{
  "n_layer": 13,
  "d_model": 192,
  "n_head": 3,
  "n_kv_head": 3,
  "head_dim": 64,
  "d_mlp": 512,
  "vocab_size": 16320,
  "activation": "geglu",
  "norm": "rmsnorm",
  "norm_place": "pre",
  "norm_eps": 1e-05,
  "positions": "rope",
  "rope_base": 1480.0,
  "rope_fraction": 1.0,
  "qk_norm": false,
  "attn_scale": 0.125,
  "bias": "none",
  "tie_embeddings": true,
  "parallel_block": false,
  "init": "normal",
  "init_std_qkv": 0.0396,
  "init_std_o": 0.0396,
  "init_std_up": 0.0396,
  "init_std_down": 0.0,
  "optimizer": "muon",
  "lr": 0.00527,
  "beta1": 0.93,
  "weight_decay": 0.017,
  "lr_head": 0.00805,
  "grad_clip": 2.0,
  "warmup_steps": 200,
  "schedule": "wsd",
  "decay_fraction": 0.38,
  "decay_shape": "linear",
  "final_lr_fraction": 0.0,
  "batch_tokens": 16384,
  "seq_len": 512,
  "doc_mask": true,
  "z_loss": 1e-05,
  "train_tokens": 243000000,
  "steps": 14832,
  "dataset": "wikipedia_en"
}
MLP neurons of a small language model. Each row is named by its layer, matrix (gate and up: input weights) and neuron, and shows model dimensions 80-175. Each number is 500 + 40 x the weight over its row's rms, rounded and kept within 0 to 999. Numbers have three digits each. A neuron's up and down rows have the sign that makes its largest values positive.
After each neuron's rows, "fires on" lists the tokens most often at its 100 highest values on Wikipedia text that the model never trained on.

L9.gate313:498479430564518447399554439483458469520464451484457574421486498458527468536519414559460466510471520430526491462452465435511489518622549470425468482501437577541502504459478522487463433507490450513516519430480502390557513462526466477514548569500473520476480557501492523462529486495464503581
L9.up313:456473502525444506559590509530486500469472487565423485454486533415527553503488507482520490492495406477511470525504555504528542519510435465487606536533484520495556483419520470502526489516469535468504458525520445471528424513499497601452494500435576446518523474535560458470510475492519443513
fires on: " an", " An"

L4.gate169:539518451557439545519513502500555462480549503524511551481500510543481444520487540553447482585395515457482441497507516464456506606506557453500546546553466428476512477558467478567494544560498508511532588496503527482494483447438514501505502597536497505562466520452477437500422521475441486473
L4.up169:382521468486567507441533526500499489528453525517441473527516508490486446494509504532445489539437487470550539421459448485508498482464561465489558544474454477563541588439509468558557465472470508509541472455506513463489499504517515467511487572420541544528506418571503539523491549541549497513
fires on: "|", ":", " |"

L4.gate163:544485471460491568514567421510480523440443509481558592515426460542422494563518468423434492484528480499520500513568473516557462471468503466537479501512452530558502521506520511486506514506490384521576459531472506536496485528425522497492515481510506478511422482509495410500476476532488483477
L4.up163:551439568440501481539499479567476483508427499521497493477560431491455472443534485573460540492487471457548536477488495487523437511510522503468430476488455453502414482591418526429513541500507426543529513540535536535524452555492520530542537555564486534480490456475466483499586517491505472502
fires on: " of"

L3.gate202:524497415610437484470426459525539469479519453520472493539456531473599448441480479541513525532487478539488448498536437498505524545465452483526548442484502451510457439516494553473502455552555453528553480556505505482501491527470538473412465498480485520501507564449482452488510506496557465545
L3.up202:531504478431503424538505529516588493494463497483524458519455489507482503553486490467499549468483474463488509460503542582511501524512557511444586465476472490511440447551527541599518446486507503499565442532450521534452440493473510515535471501421512497601552500526524463428507486514501487449
fires on: " New"

L6.gate138:506444532428504470549485454485502510505437485484491531445477435475578537529538454508456478498546531506486452519487471548473502469464492483440522435468535511519525440413541498488540517486497548570576531456437462461530530518462466545523429467504530536441507404490404588495518467494458512530
L6.up138:491476514506468534483576476520523499474454497430452573433548486497472522434549529471538486478559450477455499495521549525467507520532486516451515519518475430518589476439419450571511576520526547493504567464463499444516504495495454498389520448498486499515443495510525485479525460461440436471
fires on: " While", " As", " when", "ing", " with", " in"

L6.gate149:535471501518511458578532486488556372456464492495475502493491436529465444457451498523457548466493595550455438533539518483506474508504506497519525530481472432470510531491475515502531504515521467515466551492507501492585423486433580511494379516472473467461408484470515552510431513477509547551
L6.up149:471599502459504518470481436417517483533496518512499544498497520451506576531507525542493482499503514407495574472598466554558514511509501413504463487509431509446506522436523476532570535481508473546515552452482471527539529519482490532464512462553585478543517470549509506574514580570582542511
fires on: " |", ";"

L3.gate159:514522587583447482607537550439430515490517503556550529587491541515489482506482479486450507481470480521548556558471538491530513453517514476517538562442576474518515438536512540496491530582515498496489411488426527495467453511499565453488505394523531557530491501455472485436506539532532480429
L3.up159:480532486514526511513515465524521473496468458508538514575520469542406460459486479590436537598469522505476456532444427526417415565494511408490550485553439465457549419445504474564560532479483530460438558572467548454562540538462544518470504482489536486417523496463540471445468502466556442490
fires on: " name", " called", " as", " to"

L4.gate84:566504454513552440426496485494525525496475453511493482511469474530499538475487528535495495454484564566522526525475523479441531520501530477468548425478419520541422489450479479519480447477549448584470449556444475522489481486524515488499455555439495537489535487454499480507528511505575554503
L4.up84:460491513492516498478508483557517564578579542532530546554454491469543538406498538555510510505500459488478475475499427490450511595520506491482514447512479566516435498492520452519434431480483496468486480530438530573453549478461484505499496555586425441577480522497473539495566460449500419472
fires on: " was", " is", " American", " professional", "American", " –"

L2.gate478:526457508494432468533450494555472578538480547499536577526496487496463461511517502571461523523563543487540587536532459530519531515473490491465580549468572450472472577518410501476542518437457583460492478507508451544463456554463523462544440482508504473503489534486530435538519512501485530519
L2.up478:421534492486527469512459492464559453448474490468512500485507448528498458507528459562490509536553596555559487482549495552523523496531441527528495469507513477493482454490454452509486483459457543577526509521544426440568523498502470406477507495467474475494495528430432477614516566525501491550
fires on: " (1", " Mon", " (17", " (M", " (p"

L2.gate30:509543512457453470510510430506484501530538508523500474496556484526531522544516523557526556540530504506576415540437529407470476435501450457466460500533558533453452522558418443572543510467521586455573500551537523495490532525449523521546476452508525499485537477512470475525483498537532488472
L2.up30:482506491455492432528499455524455535602494493501476502444545473507503475571536454507608454560489488491532482563484527477466529530507419413455441521499495481464494509536530497517511500476500581375548531484530541516454474555403515542550529475486532480506536452500438520516511456487493478484
fires on: " (19", " 1,", " check", " lead", "inn", " rock"

L3.gate356:489485463371555477542468569563447559473458533527547518559478496510456502509547498504436532468504522521478462565538450493507452542504489457551535512472515516505532483531436441486535500467472485530460546477560514549554458529502478427562550599530446452484560513524496559484471429510438558471
L3.up356:533531532486500486449526415478532500468492528549511425589462466500462470503475477448504500536496463512472538437539553549564464538471475485552484487537504477569512479476501502539494556465484508536473502506441469479543495471529523503551540546570487560581545476491481483433575485477501458513
fires on: "-", "\n", " in", " of", "ven"

L6.gate375:513512470521547476528500542564509517527478449505482457482451456479560546487420546511534496427503496522598495553488502466492456543480511496476574495451512517474477477477434500512487460514473499565507507589490442533490430510499462454551498527460467543544468490521447490500460486562536522491
L6.up375:433510425549505472456479403472451404526467495497426472531515454496492518548421523485493453545494554511488497490498511431530513548543446450515571435519484448455526534452473501423504553527509494499446456491504603484502534499505511467435552431520444534510502481474535476442559468498509500536
fires on: " and", " an", "American", " American", " professional"

L4.gate430:503510476481490581581580513457469415502500424494518591576433529511511479592447467454427491511522497565478554546432454457503405496481564483541562522453433490590506470486517492495502511492463441479479515530485475530499486474441544445518510560510467554526486471552460543531426501500500539565
L4.up430:519521536487519455423416483507473454488531503537522404509514546496495488488571530523500464460486495468533482517528493448511491495551523542514525506484507435507465503519493439475511523527573459474500436529564499496488476531549465508501531502546504537488516467382574476478463518493528472462
fires on: " |", " of", ";"

L2.gate256:449431452529478478522504542471526525453511458499509489461453528491487508520478485525571428467499532493503501468484458432442464565503429533455548440545557474468466424504463521512502543473526505490542532490497494556426544416490529513579531583578487483526487476508434517475540425434509490442
L2.up256:543507496546595544490527462478553544459446479444476468462473509520485498465454451501481524482483495565541530515506467471526526454525416471421479490474448543463452541481499479452511456477521547524581475530543431494457512444528476467492502541523433551457473486516465420531510476498555525533
fires on: "'", "’", "[", "E", "”", "==="

L3.gate304:502520448484461566540460503466538508384505482546525457532504537526599578537494496490511542474469490550521558446514497453490509537543523452431517470570484526429473492529592501573504501488480479562468507467473509578452485397512522420544445527553451535523503452533501487450480482432506473558
L3.up304:501479507507526507476432488456545563436424452443497485477468533565548544453529481502452508504454533548504477458467505425450478540550493492523525488527455449523423540507550522483510565427510459500536625549570502568443482537497525511536551528411468518477392464502502477464535526502503502559
fires on: "\n", " from", " by", " Website:"

L9.gate204:451458356444465506469485486470477598495486489523482503469541544553449441518473494545503562484492452513526541471495467537457491517477489467479530565577510494562488489455506473520504509475531527525583489564485449427473538508498482448496552464472535550544501430521556540464538493515517546530
L9.up204:441537468512496519484564481467425519491530505509544473458562433483509472500460496495472522447430427586568488498561473552504501587428564573465533512496420459457547509455499573539556474443501516509442495476562507464483465504439531464465464531600452524539491479539503472427521503582488447501
fires on: " of", " for", " in"

L3.gate387:447543498516566526457528478517520548500548502442456452406489520506607426478485479567546467505512568486479523518519441483490569513501367495563496475468467516478572551445540496498494496502527481511504488526529498499525543489530473499438527576445478516455450430432454524521449475557536554548
L3.up387:528499509439510522430471457518567481560530539482477481490520531488461578472556485535447444534541563520498509516462504434492466482465487469510510476485476508477529522509457465468594473436503485452595478515484475573433461438552456517545547586463469514489469508518472559550499507584575536459
fires on: "e", "es", " /", "y", "2"

L3.gate231:537476538486475501469416522475483495485493416485490582472494505471565518488506486532543506523454507462523415532520501455507504589572452441482507496483544474544528515450471509469571477576542550468555480413488548452505542529456462585537548500487543455488500474544473536487486438477477505479
L3.up231:446508447452424508512467518457448426497384437453414531507493512543482551470499572438492552504497463520449534517495528481477505481597468526528472464512459594499543488487461467465481610554503501490521492462446568493476516456469465484545535550501460608514473452549471471514522515579432439418
fires on: " in", " when", " at", " as"

L6.gate93:523539498469505479477525493483437516519554531526531527487533438465529474537463508517456473540488569442502572512474496389533508493522462490521525497491533464544578519536427554488527531551580486467523438485575509479522508522505451490503514518487460493557496443474505478491598435460532469532
L6.up93:491529498498543479517556465446489494528522566479495514532445446408507447555558532469526497571504524440545522498562544483570468453527439470515495448504533539529532474493530460483543483538463447509501488507520528496538462538526413487409511477493510503529505609500507528533468492461481576512
fires on: " of", " the", " a", " ("

L10.gate22:460529520495480507536519538480513521495572508487507569439517410495420526491560460512480445480451411505526447437505524491517418484517506480437545472517476593500449517474389509473547536527480477510472529479515437474504527470552483406481465562517534460510430456520542428513464528466500506423
L10.up22:469486603560579579465429529495469541481537523612435530496538475553508544483493520499523527515544496500575541510486464490456506467535485524440517477526493509477519525484493406543563517526467445569495543468560506453532409509503530572551571494471544502514550470475494596498570512529495518511
fires on: " un", " Un", "hab", "Un", " St"

L3.gate429:455511468468517477525522484529438463511489547500537381508492509483432537486517437457564522551422462530528535501504521594501514467473486478463536473508484518514511453507482496542454557550501522491495543451445492484512434484516484508507473462456436559515489405509571423492486497506539495557
L3.up429:497453515431468479565527580522457498487555510519517498473463504510512474492514521439500508487511542474497523524516511415473462482492464476567449526514487532416470435442532534425507532491481468480561443419479492554504490483556437527560502512519510559451534407525576547524498519496541588473
fires on: "s", "s,", " and", " of", "==", " or"

L4.gate336:562536447439497491573495416524542415518474507489511490499501499523479422488543434481442555576494456509432557455453544527452452479521444556470569533467399492479463478502470529451437493618469480515483602524558465548548476519542527546525553535476517501543502485514497518515545496486470474493
L4.up336:513459463496549497476549463393525527460517504458464504543545583533465441554495480512470463544518473535466591472482474546451515530444497501543518501446544461471477529514482504425462467497462477493548518610438521497492420504542459516509503553489454556498479453567490522609471472523492530532
fires on: "'s", "ation", "ment", "ing", "s", "er"

L3.gate386:483502483538516473464443470523425511449401554495556528504534527548570493586463515466459520434472508518460486542549492493468486533496416517467539521514542477547511563524461495485432555498505494493531469474500516426479457459534519523527522520571536547465561492521533506476587498509538559524
L3.up386:562489491503412515452515483446444514537422527516558498495483383476523513516458444508496467443515451535523511582532502482518444547473480497408445464443509541436491470530502539543545484532589450499515480475544510442462434516458502536482478510458445550495488453500498489522467478426495452540
fires on: " of", "ist", "ok", " professor", " Professor", " director"

L3.gate284:563464521426491435496536504564571501432472486533519475481493596450466490481563449496510489512432491500530532503481488525468554565484429530473551497447545541467482598586480508498521522490461568466474490524516534549479434473481534489449510475524477502582470497546511454443557455503445513565
L3.up284:506527404418513442496491540523493533489462516504509546612523482472472478527483532524517501484509547492564547524502510543570526519447440603554516522527523475465538416455434486559528488455473468486459555539592372474439479501509428516518483468533486517493519497443527516462400489467539536470
fires on: " (", " (1", " p.m."

L4.gate473:604426548522420511576477462451460483467518465562485507500487483537473530536525437428413499553514498515557478420507458494462479555494507455538477477506499459545512469557487531437486423614538529482480515542429488474482485486475453494541500470522479524482474501542511532547477485509475442462
L4.up473:544361448454503545513454540514522539516544578409459485480554497498459512513469568544498525490557475496515530540585514517472432549553556472493368489520439491447514388499447460483513557538504515432472514493449524471476523506550477479522493539543485492550496513491470487452518403509574492436
fires on: " in", " by", " on", " as", "s.", " to"

L4.gate102:521484520516458475507518444497507501453552509550531537471519579499504552554440400540499555535551500533570482582566537575457492466453527493562539537510492491539510403508557493472477459517502511579505448549492508511595555528479454517480511533480535527493489483474543546490503546461516526504
L4.up102:474519511504440530569489464492456518519542501476520531492550449425527482452422395502475507497456537496505506576567493520512495505482574492477505577487518499520474441503532491448535485455549469563482546515542514543479576506495501473553471517505451534489457493442564514488461519439492516487
fires on: " of", " September", " May", " August", " April"

L10.gate64:601534556475505502482501486490497583561517534500562499548541514489446485520561535562490539468479449540535537554537471492453550481450480426543590513512497449449492495452417517553558524524469467453497556499428544446503526488497490509475424478520463429459465503523541516499521503504477438521
L10.up64:512479563485500445463503534530455459588521505517433509569497472468497443514511493468585507493531435530513512446566470518468556542515483486512462459551549476414497471525453434446520489480533486490522508509535516471452567538501475562508500524563486483428499467510469532564459555492467533469
fires on: " |", " 1,", " Total:"

L10.gate357:536537482504551510509442448486451521467532429531502488492442496515565441523484488398551473628469510514509502482531543527566452510488550474538577561506505529445465560485504515464599434442481446492448520509531474552532500553465465474471458550475525490489402577497517425467462532527526532511
L10.up357:413474628532572505452499528367500426459525495458464568522538461508551479519487536499472476538490515516535450507535505516504493566480454370581494517488461500459507502453485529471507447525449474467433480489573498496512498573424444534529532507546533519542481513534512509513447523556505444565
fires on: " a", " the", " p", "-", " first", " two"

L6.gate125:522431424486548486484490493471459582503499505461534506470535546464535490464589512541425541461493396552506527515562531483525502479499501431551550660544556455525471403513440510453495484516473524482556526482537512486475480435500539498561500564501461470591478448514431574526529486512493563506
L6.up125:465564496494525497455504473513484486537410521515462434516508420457505493472513484455505454535473478550484520481507458460509499479529508509490563549458505493515542465465531497429484439438471580515534491548521442492489471417542458507463458456497512520445469506534434544534532529487543447531
fires on: " and", " of", " to", " Best", " was"

L4.gate225:488552506466503453494558523461508508479526516469548524456507542415496474488415459476523540474486458480501491545458470549454539481471503501425520523480484474518513537525576536515480503422505513528504515465448544545488515509525488438559539470528414491537585451408553480452464512544523518571
L4.up225:497557524576484553569505519456427529490519562537509544546454530480455442531418499518485493475502496483526505534554522423517491487527535461544486552430435526525496424553538486411444470495472470468526547496466551462482412491540490482498475573513499557540483504536529513509423489473519514502
fires on: " and"

L9.gate390:490473500524404474532513524492521589442488566486479494443456467532468436484511462528483517508531497436480552551451502514499524538508495423489508460534520582491453473498495380571481458538437511405558499522540446605456549467509492426489495479534528444490573493566523557512484464490539534440
L9.up390:594480552490486466504491538459530435548477541595584451518458533550470571488451429463473539553488530566511412512511508546489559491540429597547501450551480551461450502463511507562504528479588521445449553503492527481492489520502571446502485494490542454483493511417451484500521502548464436492
fires on: " p", " \"P", " P", "-P", " (P", " \"L"

L3.gate467:520494422405495467527548480526479478474453517485536495475526526556551557538433555477490523453485496530475468406471487420449561498450514518420443444475539520509499576461473455556453451490535510461486543485490523509469548453437499514512436460515374526441440522516514474529498490519450480580
L3.up467:481574423467535446528503510519509567491570527517562510529487515573585569538396543493480449480503503476458436506543526447486423491449491512520552482473473502471499500488538495478470505466556511533410506521498510597497502436516546488511484516464443541498466487509436441505524555498554517449
fires on: " of", " by", " from", " at", "ond", "ed"

L2.gate362:505438480478490501526500495481548454453548498527547505445488550532453470559559509494506530508519556585462483522459526508462413518451453512487481452544506489467510483526457466425488524451423517437504538518485480502453528496551439557516616510526398534496460516463506552449479498503523508552
L2.up362:493505552514536477496497467437450464505509538444503517586425470446518401479479527536520545530575593510488456498430523576504487420440468510463556517435502544538498497495535521498434513447509523511503468493532502513472497464464493457417458430472417573472515522551475508508523528519577500485
fires on: "===", "====", " ==="

L10.gate423:505511444462555477421539543521483486432453490503420462521499601507490466404543504471440507548469502507494514521542438511478542500504529491523508491482430487477560560558459486542495465509429488486452490472456546550451444506524525537528505509529449518473481511493504492438382516503463535483
L10.up423:462493498422483551511507507531516535500523524490484488470439527467592533445580465459555505553511559539447419557552529448507576564494485553568578431553468456526559448481519486571471497485502521569486488542506487452497490513444481534516505449435539528554500534512477523484488493559500525525
fires on: " |", " the", " int", "if"

L3.gate294:502512496504473559557548554457469501548446534512551546554491476569468502557514494432453516480523542489519553537508531489517478543497529504448514417482492541480500481486437486460553446523506460522441457497564489557550531550458532422516502542519497560485482433509491464537515494532449448548
L3.up294:499406442523507443516504534423542542506500475487477472605445479438473494528474542503455438508569470499505476512510515430506504542518466532503503411433504510495497477461537478410529506479513572483528496502492529552510445527439474513570507500511416452510486433513527533531518500510559424451
fires on: "M", " of", " m", " and", " &"

L6.gate164:616547556518517569520462527546448525505501495576444454498486549534606562454475479452546521545513486537508517551512515468480578443484507498536508451567521538478463499490527513540519550559435519495501530397559523533512439520536514464505489464571520506551524425482426520484464476504500564487
L6.up164:495484595484506528577483503527545441504519542536464401492461463477514471516436427477477475534495515398454546442543487528542471462482469521568494494486485436472467527602481520536489500514539508476560509484524480476469414492535539508468503437601477475511561510502436487561530443544544530522
fires on: " that", "(", " (8"

L3.gate320:472523455476468502550499550511479517518493470549523503544509496526575519478447549499458547470495449450517463505484510549447475515478482558488586525522592606508499488534482484536562413469455483516420553500514447582592451550510497458557494525462409522595504542461548481496445491621503511502
L3.up320:517565495495417509573501431510451462546523568527491524532525469543509467515495525571532516534445547523424504437483506491562504512531508473449561428576473506508529471491505492555523532534536420527547503496498551480496496450524506519538471438481454509508485500458428463483494477506552543523
fires on: " with", " of", " Other"

L4.gate372:503536526508521454491544549484579461469458458491465483548511526528573498452512519446559540525535617567453518569481502544483523499529437527453525409499468467508445616471504467500467528557499464477473491441509512505531515459480581476457516458482532404484502485460464490432498458473478446413
L4.up372:412570493413474520456502505400520528497431478482482512452449486582511482534495450424461555499512479562512504513557469520556461458488491539433505520544596556439521500453454498496489427447472477503525534506481454508529577507579488466483488583523542498614481522504492482479517488463541525502
fires on: " by", " among", " from"

L3.gate232:453496564558565485494499486557497442435561542468473553464470466555460535491550477539488640521549571471544513467491556602485491467482492467481496456419539514540525475555414564540523490497559492583545453519542451536488538534596493478490466561487456487507512455498495522514507514492464480496
L3.up232:469480555420501402498530515436447529465493524493522484572542468559449530468496515487453487546472507538494525458525530515459521448423450513531532430457440508461481562465473539512481538482537497484546469500482484462532523501534473547483407502462449539444479498544489506576508567516534549531
fires on: "s", "es", "al", "ing"

L9.gate182:478485552437558471560528547485512519506478497549469494516519474490419491545500543484540508553476482457454534437531493518547414556531480459668476493505526474597457497570544476495524488572500471471508449526584531468433462540487435515476515457562541503446524442426465471547550553459509466465
L9.up182:460451416435496475451506429502525498505520536511516494508535504518525493515495504491528488481455500509517525552594480451489457509472441569509557527492513536482521417504577414547473495454544437510537405541541523518489487537533457519536502521489491521403576565580500391532464528454528524531
fires on: " the", "-", " |", " de", " a"

L10.gate391:584455453438489486471520516568440535536507492476555508556476491439530527506549490518582485558490521457517445523534528452551561475488498489492442520517475469479468461431476486633515516474494506477494506536522521570576527511505457565517528598459482483455419502499498473517449527504521499479
L10.up391:443495449463527481553514550492509503472399505501497518459503546556518626522547489475487484589508555593500564510472533457458543489470565479505565527503439483430555448576516428494494517478516501535452562476487445530395462515478518573495489488461484554499459505651507517517494452500473440520
fires on: " |", " the", "===", "|---|---|---|---|---|---|"

L6.gate492:551500489497535512535441522472510478547514570485454528478469586480460511451457513522469479515504519462532613485511495450541515478467446464468532547580487497550426545486516488478535417509443520503447571525514496538453487478470378521427507496435502503497411445457602475511489497504499488478
L6.up492:490505536520472493501509475492496509482558499554489462522492481549531571555455491432510526462499488504512474464532542517497422521538578496534476428496433468475500478454468490477541494579440510517455583489573491507536525505414425480524444408473518504435435546493486469543415551587492562470
fires on: " a", "br"

L6.gate64:615486571422494472534489528584527499498523522509489488498517386572482553489491480563469514428566519502511492527442456404530477450465489547501545470473481524523553479504589462500524532486498452536440484424470563491491410521472464475569541477531514533514516434479472596613470500523488459424
L6.up64:475475511537466519466522508480506540545519463499495449464531407467456469522526513522501433575519470452495510529508474502484510425468544498516469539460492474470512515454486500501508546463449445483488484497487401541541491461482528489549497507545487477475551484515512596531462496507504478551
fires on: " and", " but", " that", " But", " of"

L4.gate444:462506525543477513523473502491520478484457452475432518497477525527518552463529540483473508517511524505533498542505492415489477426488526475470533519519472556489476499441492494502533451477559500511463542417435575552557505552527493468471557525500434509515507505533532525523516448531439469489
L4.up444:478518526511505518435518481498483437520454538483544447459449503499463493462548511483438469471475446523505508490480501457502566556419432492547451522470465497498498523540525498447532516557540521452517518460556460571480514535496539533544555496504440568456447421472507435500505550420432478563
fires on: " based", " from", " ent", "t", "ug", " by"

L3.gate49:448419513510491530452592514578542495444509544529524544461493502481585511558493452457465483485524496494449430470477553546463494526523474445532527492476465502537433395512418445404497413528440494481531514526487497510529451451525469467454554510451461496477390546491530508454503486459509503501
L3.up49:529419482505482393546504543465468471468467504502440450500478494573501557465523506574491558538458519469528464501476520568522476546510480462536546497502557468505432470552470479469517474594432510577533474457461584486499561518529459563407460477513549462476522412486532497488451494503509456523
fires on: " another", " a", " an", " Mar", " more", "ant"

L9.gate239:487504458473516535471518479476558480459565478458538473499490471439528485528513512466459521506573496413483554503537452474517459449482493533434519513576554496416465511485533529561518492521545419474514539600528490518539514495477516463563506506456544484569476447477545459483555554527543495488
L9.up239:517473493473435521504585505523484471486465393506502489470500569536513450520438483517483500455579434474419457497461495484525448507521498523439513540557478507486520535464537449473433533498480475524488524528511565481521457507551515509544470463472436578501503508470463514504545572492503439497
fires on: " D", "\n", " d"

L2.gate367:426517513548552505434553444605569513476554528448534435494543482476543470509562536489463471484519547538432535485442508516578576427505528495442556469524454490487421493560555520435498528507569481510501525481508603532486504492560446459477498481457462467463587497514422465556518478461512471514
L2.up367:472506496524544484430486494508531450514485504476491458559531501457566562525546471567479519469529470523340502546497489494496492475544519519475502504447421498451414453513560539446491596491549549526523540499533596498513593491575482467485466485440436535477530518506491447516484509405503488446
fires on: "\n", "\":", " defeated", " must", " between"

L10.gate218:487495528570572461446519480478508491513517537515588504543512471471520478486533509430550511436554519570518470476520467503477586463498513499458520557475496488453507482545546460481510505452531488565502448518442450430530509464519555533527563500469572501480485463430576565536480526484467423452
L10.up218:474460511439443473462571518483465517504451546528529514543483579455496485517480472506502461515452488457458497559547525513432528563545509444505512465478519492481459460479472563508472531504500450438422502486532493533480574520443548479494437553387468487440500472567456524449527513471493519469
fires on: " =", " |", " =="

L3.gate66:456500431545512525530511447470472538450554475498458508525530546473469484496477467516444513553464513532479530522461505534461463502480548530455509483557472531513468539487447515538451536483478495482455426435427454509542475515550472580502467550460523500485495528434545486584508503471445431496
L3.up66:436440503518456532511475530486477491505488421477585565407464472491476534486522512479563481449549466523454475573496473486523519619492545500543560454503515410514416514473474540500493536525498425468533503496487474464513549582461565502457554565524502429482474510522449524477538479482442610483
fires on: " took", " did", " takes", " taken", " hold"

L10.gate25:534503465529485401480568527523473503496553507524418519515543545519438480460527547446438499493484455483506551557520524484546495461432548517504542509505481512422483548536529518515520525501438474479552502512496512469487463497522530544416467543586544445614514467456436484486566527465499506470
L10.up25:566566521556491462545502489553468394532509444488509588516474509446529505514526478455521451563496416552508504412454529551510482540455525507557519543493445508457497532553547555436422575514559488494532532502511507545491498500515463545473590513571526496421526466534477454579492504477506524553
fires on: " that", " which", " film", "ed", " stated"

L3.gate4:549485480537479565525493504513393438461479524490498491527523496492540543463483546523475472515457518545506538585584511467517498546550457531482540504472499488479488532489440422481579524495521498483524561423448556552513531393583511472522484547582481506499451487473494487455443462502482555556
L3.up4:484483435457488454490467505524464484515444577446500574512483476499557500490547518509527494474458476560510451482483539490518535451569470496415546515562430539469527497470499529484572507492558547505492525455550493602486543481568471467410508495492511499510466560480508395577518502495554445494
fires on: " by", "ing", " for", " to", "\n"

L4.gate155:551495450528555485581453470511557457457598498540461501533458494516480504505527515518473518545394544495512448556469552491510434525504469429550511546506512450544527549445408437514474485527457472526509550492438489481454464457428510495516452477494472477498450499471519506454466506451516571486
L4.up155:516504562398502494494521511495555513548443550475502500451593532513483549571488445488505502499544519555459418484526496511546501487548555471559501467471493549514505510494552522571498517499479559472530563436521521495483521538522464535503476601507546459527475455476441511523595490483575461530
fires on: "===", " |"

L2.gate130:506461509506462534598533431512542533503521441427403526458534489485518478584521539456441581469512460512529478515462508473566537591547545503481541537482472459484476468556540496480522506500475544426489495451580513552506462460491460453612569533530566450554537551433496484556495504438462483521
L2.up130:558446508489495502495542508428512509460520510431425565433560524524504501472496476456436560515508427507518477494488464424570526538528492474491488494450445541576489481579502485514514513512488459443508513448568465566508484447470533514563592470515590452498552551470556452587481540503483494454
fires on: "ue", "erv", " Res", "ort", "res", " App"

L6.gate42:534465490503514497531536500503531519542530515447503509505485515445494527458436417435565520479478397519494478455394502499467462459507498474503514461447583542446447509469518551507567567507441513499482548483515505517474481460541547463531537512490442481480476413515486508511486481444443481556
L6.up42:480490533528535445468424441450532502530514476512523501559502440485489475444452499521505507517483474459508459471509416469514537487532569555536460605544440480498508458404459451508504516541422492501516519524464556465526475466479449489416568477540427463494481448487477495516528484536586503515
fires on: " and", "/", " or", " –"

L6.gate491:505476435495505473521485539472507488524512501514556543639558528491540495487483446511461511458586548546542561520472481444551591507502461457397500453550469526511479525504504506538455507488503470597514451488532439462503533477456527489482478450460524434503552515413599484487538469487542412452
L6.up491:398556435527527482404531524508443487514483430532484508450478507531494558533441501467443531673445434475508534517487510519508570525506538473458529500530547437478572438502502526439529546497492524475429471507490431544481512478511564487563481511481455514549380538505521491484514524562533445551
fires on: " |", " other", " D"

L3.gate17:475484526404535479475469567463520477455457504535487495452462494490469494517587464489480495513467456440505567471551509551392485485583403566405509419495461461439493587501424472538424455552488506516493498501538404496486530438473485423482485499484511539509515496495475533482538526509496481468
L3.up17:492496444506513529527452500497478564518478410483534544540447448493553545470466559469434481481379485531532536421533471524459523447549488448433510511498505467493498512493453463529458464492477497491503558575539499491525472505486578452464495547505518429505448501497500485485525538548507528494
fires on: "hab", " by", " among", " Among", "ir"

L3.gate242:424508530574425486558455529506553428470485458488508546501458468466534476482503491517485421562483449523447483576617479477446476511511485468518498526544534450525466462578494467534495467461547500423527487504480483570521528454418518439490477501548535525574432468495532510466420500506489500558
L3.up242:513480565553453501445490513510493524535530504505525538481449475461535503564517545519496506456540467473566437525528516474470542488469528465564476539552487510551413509532476470532504390544487470394509423538443473491484529491531486516524562471535484566574541356418537528498477542549541514494
fires on: " of", " him", " -", "stant", "orn", " Admiral"